config = dict(
    num_hidden_layers=11,
    hidden_size=512,
    num_attention_heads=8,
    num_key_value_heads=4,
    head_dim=64,
    intermediate_size=1728,
    vocab_size=50257,
    hidden_act='swiglu',
    norm='rmsnorm',
    norm_place='pre',
    norm_eps=1e-05,
    positions='learned+rope',
    rope_theta=10000.0,
    rope_fraction=1.0,
    qk_norm=True,
    attn_scale=0.125,
    bias='none',
    tie_word_embeddings=False,
    parallel_block=False,
    init='normal',
    init_std_qkv=0.026,
    init_std_o=0.00554,
    init_std_up=0.026,
    init_std_down=0.00301,
    optimizer='muon',
    learning_rate=0.014,
    lr_mult_qkv=0.5,
    lr_mult_o=0.705,
    lr_mult_up=0.939,
    beta1=0.9,
    lr_head=0.00582,
    warmup_steps=0,
    schedule='wsd',
    decay_fraction=0.769,
    decay_shape='linear',
    final_lr_fraction=0.0,
    batch_tokens=[65536, 131072, 196608],
    max_seq_len=2048,
    doc_mask=False,
    z_loss=1e-05,
    train_tokens=561900000,
    max_steps=4685,
    dataset='wikipedia_en',
)
MLP neurons of a small language model. Each row is named by its layer, matrix (down: output weights) and neuron, and shows model dimensions 320-415. Each number is 128 + 32 x the weight over its row's rms, rounded and kept within 0 to 255. Numbers have three digits each. A neuron's up and down rows have the sign that makes its largest values positive.
Before each neuron's rows, "raises" lists the tokens whose logits its output raises most directly, leaving later layers aside.

raises: " initially", " this", " ever", " finishing", " initial"
L2.down1286:111142188208127119115155166133091102151176121159155152125164105145092082084122120163135127176101102170109083111112105128077143086118094118098145141145206143133146187149069151097206133113128136090175117128090131156140157148134122154141123096164149121137137106116126147095116145140088129139

raises: "ness", " existence", "usa", " way", " nature"
L8.down250:096159138125218152173092105131150076110113169090123075138111191207139140108081114132164092108111118106097126119102204143168147121092148151189105130125132103118072156144114132155107161102102076113159150125137133156104174116110124096158124165066115158127126072092146147214153125147159083195

raises: "id", "ay", "ing", "le", "ide"
L3.down1630:108114166162164130099097166141149145141186139154085141091173141122076136123180144198083105150163163119132096171169129069145093049176107102159082104110159117128150127120172093069115123126108109090132132127126124108138150115133107099123159136115146166135112119116187110115126117122121134125

raises: " them", " themselves", " these", " our", " your"
L3.down547:107153155166161069126145105114148076129116133128154067088122172154108114152119089114166165139117164095116144115082161152118107139133172133110093189110178098151075128140132122125083114069142118039144103104064077161176135095156154162056105136126143139142099113132104125123176109115208076129

raises: "pp", "q", "kh", "chi", "ker"
L8.down960:125138153202086104077097083119122066163119129122161140112132082148160107234184099146065071152125142128175092085177117155173135078082095140139097126150135153154161175091111096121169141137121147095135157149144090173193147167092128059187089116080098152142145178123157114102127114184121153115

raises: " In", " Since", " During", " Additionally", " However"
L2.down859:093216118146142168091121173108131100113082129102089175182152092140130086119111165148077117006149153151110136120159074150090095136162114149112120134124128092157121141115156164149121149114095127135123153111165143126103135150133121146153113116124108126109084109074064137115149119139218159122

raises: "rel", "ress", "uck", "ran", "ack"
L8.down1659:169112159185147101078152149090184073177127123175109161129164146088108098078133131110122149107143160085202112182106086102162165135149159110167161117144119105108150091141119123129146098113158144159096163132047135100166164105156156098078148152100107101139146144111152147116088114135102176149

raises: " ", " the", " none", " which", " then"
L2.down851:143130162159179123132092118126110108138125098133106107100111108255103079140127106088094167138157136165085098166093184108143157105128138171081082124153156144068142123102142171101163144136115189071152121166138157118073164121123134097087121161120029049066098148104132187116131099128115143115

raises: "ible", "ibility", "ively", "ive", "ited"
L8.down1079:098128103138148117127152087143124146097124172170116158093153141142123129086125073137116108137096084127155121128200125192090081134130134117149110146139112140118127137087176181162137154145109102167107114143143143092114104147093165115131179080151134138087119129161141112128094041161166129143

raises: "ER", "INA", "IT", "UR", "AN"
L8.down1621:144135139153148080119176080126200087067055063127109153105172063194129133096074125067097103141172150114130158106122161111158168162102129200107140082105137160128142140142099116141095140140121087144112151105125135119089100087135097094121129167102200150100121150131102137152158161112078185107

raises: "lot", "r", "o", "ei", "line"
L8.down981:146078112144107162096144135133161223120108112100100136137082157112172129104122178134126105129172176091129110143086102164126123092182118163089158106081174166134154114122151163153148151112113133156086169160102138004128125099113100155164103138095079176056220142177132122098111101069138143128

raises: " fur", " bands", " ends", " tip", " base"
L8.down221:132157108119157121113136190118140136163193143166149122137119124129103157129079149090118224122154153182083144121073139200145106151148174202159109130105098160095113172138069115110154118132160113113123064096107149172119162089171196136157173093114137138116131125132147131137158162150096087144

raises: "i", "in", "ing", "ia", "u"
L3.down1168:111095103069101108160099152119108107127101173165105144159164174160145151114163168083099096115109177135130105110129100124141085120106097231145136096127120130075158094080153153121124173096143121077079100146120102119138118188098089146111129135102080130178050086140123137131094111162082117065

raises: "e", "a", "o", "all", "iv"
L3.down166:080156150106132102179135134145161101130081126126168123080148196176124131104173163133197128147170152114105157114121121127088128097131186081145215083139128124124114130148127201161084115079106130083074159161103103103142155126112102099169074132088125154104110105092137200127144088136072118161

raises: " highest", "est", "iest", " largest", "-op"
L8.down115:083161144109148160104154152108100134155125147155097145073164080061123119157065154131134153142154163096129136156114057084147093169060169156115077145139086064199096130138143141138158118078098142097063062082129094073113128131130130117206127118122146159133113080133173129104226118082098172166

raises: "ins", "sen", "ey", "ley", "inger"
L8.down1286:166165160092105113158106153092119121144171126171147142144079105129089089136109128156127120095120103084135088129082113081091138124089161152165193089178171104126123077137219173078124139137096108132068160113138129156196093129107141138129163132117083150111103079172122126116171125109160109135

raises: "port", "erg", "nes", "ner", "vent"
L8.down43:100151126122122203146134113127072163144107127092116071135109137015224071174079125093148098084196129121162169152164159136130164160085081114133126124111187124150088176151086077090066094127157110155156124116100114106089125082103102081205117132083149146129120130097087100162175139125177132150

raises: " our", " your", " these", " any", " this"
L2.down259:097138129172094083175129146120129100165159136119121051156127087152142101128169117084082183099105088129101136121129166198082158122106089187139129142136108180087151060148116077133129110175120161082093133172099124114104117112104154133067063162093142084104105153148083129100156126134178133118

raises: " remains", " stated", " has", " ends", " was"
L8.down1345:093098129117113084148096124101076133158087134074126173092128133191121137157135112171122118105167083173197091078138144121108174113140124156091080102135149144155081178098165124086065149165162131057138088159126145043091142087147132149150172154100008114051146129134157099102105184135093134107

raises: "x", "ema", "ff", "il", "f"
L8.down1014:124202146148137125152107020122135126090130162082141160140148109116157137055129149130086119153175119102154124049127081165123209105072088124128116119077135123174108123120115122138174114079146103148158113071118113142143174168098113070125110103155134126108095116156086156133117066112163084079

raises: " distribution", " scale", " range", " increase", " up"
L3.down1692:092145096105153101106113163113098149131147115159106120208108126120165095135126112106126086108124132142135104183102141097109159073137163169050143135106123101177142150205058077124122135085090113087132111126116124085114164057053113098094172173122147095126102163071124122082191121130119163129

raises: "==", "===", "Professional", "====", "Since"
L2.down681:122122126136129185069178088104129176201136149120129152126081021145110139138180130140105110104148126077193182164107076109199197091084134088140042114105109152142110147092080095112094092149170140194125161083150131128115125104107113100180145109152095154128069142087078153156034099131117160166

raises: "==", "=", "===", "He", "|"
L2.down665:106138075108086162067141119145103101219171160172132085111144172078122079128135137151136126099132080114210090168097163174107132123161157125114073141148092086147108134075147126104137086165171070162096119136128180166136114158110101136091134108160147093150145127120110106164139152138129160070

raises: "ča", "ff", "que", "ber", "q"
L8.down1720:149092148130138106133173092099124091110137116176133112101099182162129171151143069137109101157127131147098085104170122155189111112153105182163122108191076197109145147086095177170131105131109117117071117112121120128113159134133139160161082106200124140179143113166149140128208076204143146172

raises: " them", " its", " those", " these", " any"
L2.down1:131130138112169120129156109108124086126143085102153157061034130142146139102099095112080147103097126131156130133078162171115129117110105108121151093102108194105153061151141158082110107161152097168137135135067166099168193123111152120109086166159188146117123151198138113101113102125174164177

raises: "un", "ue", "u", "ui", "une"
L8.down1223:128153080137145093141178117132207109076177103181147173090109140110090180169130139144102147106138113157118139159132123126128127118148164143192177160128126118138117113159143123091167111153160123149153121085075136090148113063085097136131118161077109099108088166094186145133145079110104107112

raises: " the", " them", " these", " its", " their"
L2.down991:177147175169179140123089118149109168171157143169104119094108163139032111126170157173131140098199137093051151125105171154097148155192179080138069111164163075108124118109118104107144090123105133123081040142082153129134153129125149121168119114092130151083132168109101099115152133128237142145

raises: "ton", "ce", "forms", "face", "ford"
L8.down350:096066095093123179117139119116128149142171092071182116142170124174106113087110086124136094183213084139131099176121115127167112068110106134101076135067133117152158123149077099113126166114093159133145044118149130147136123152170100128145139175056103097077148110135154056137107146070130116138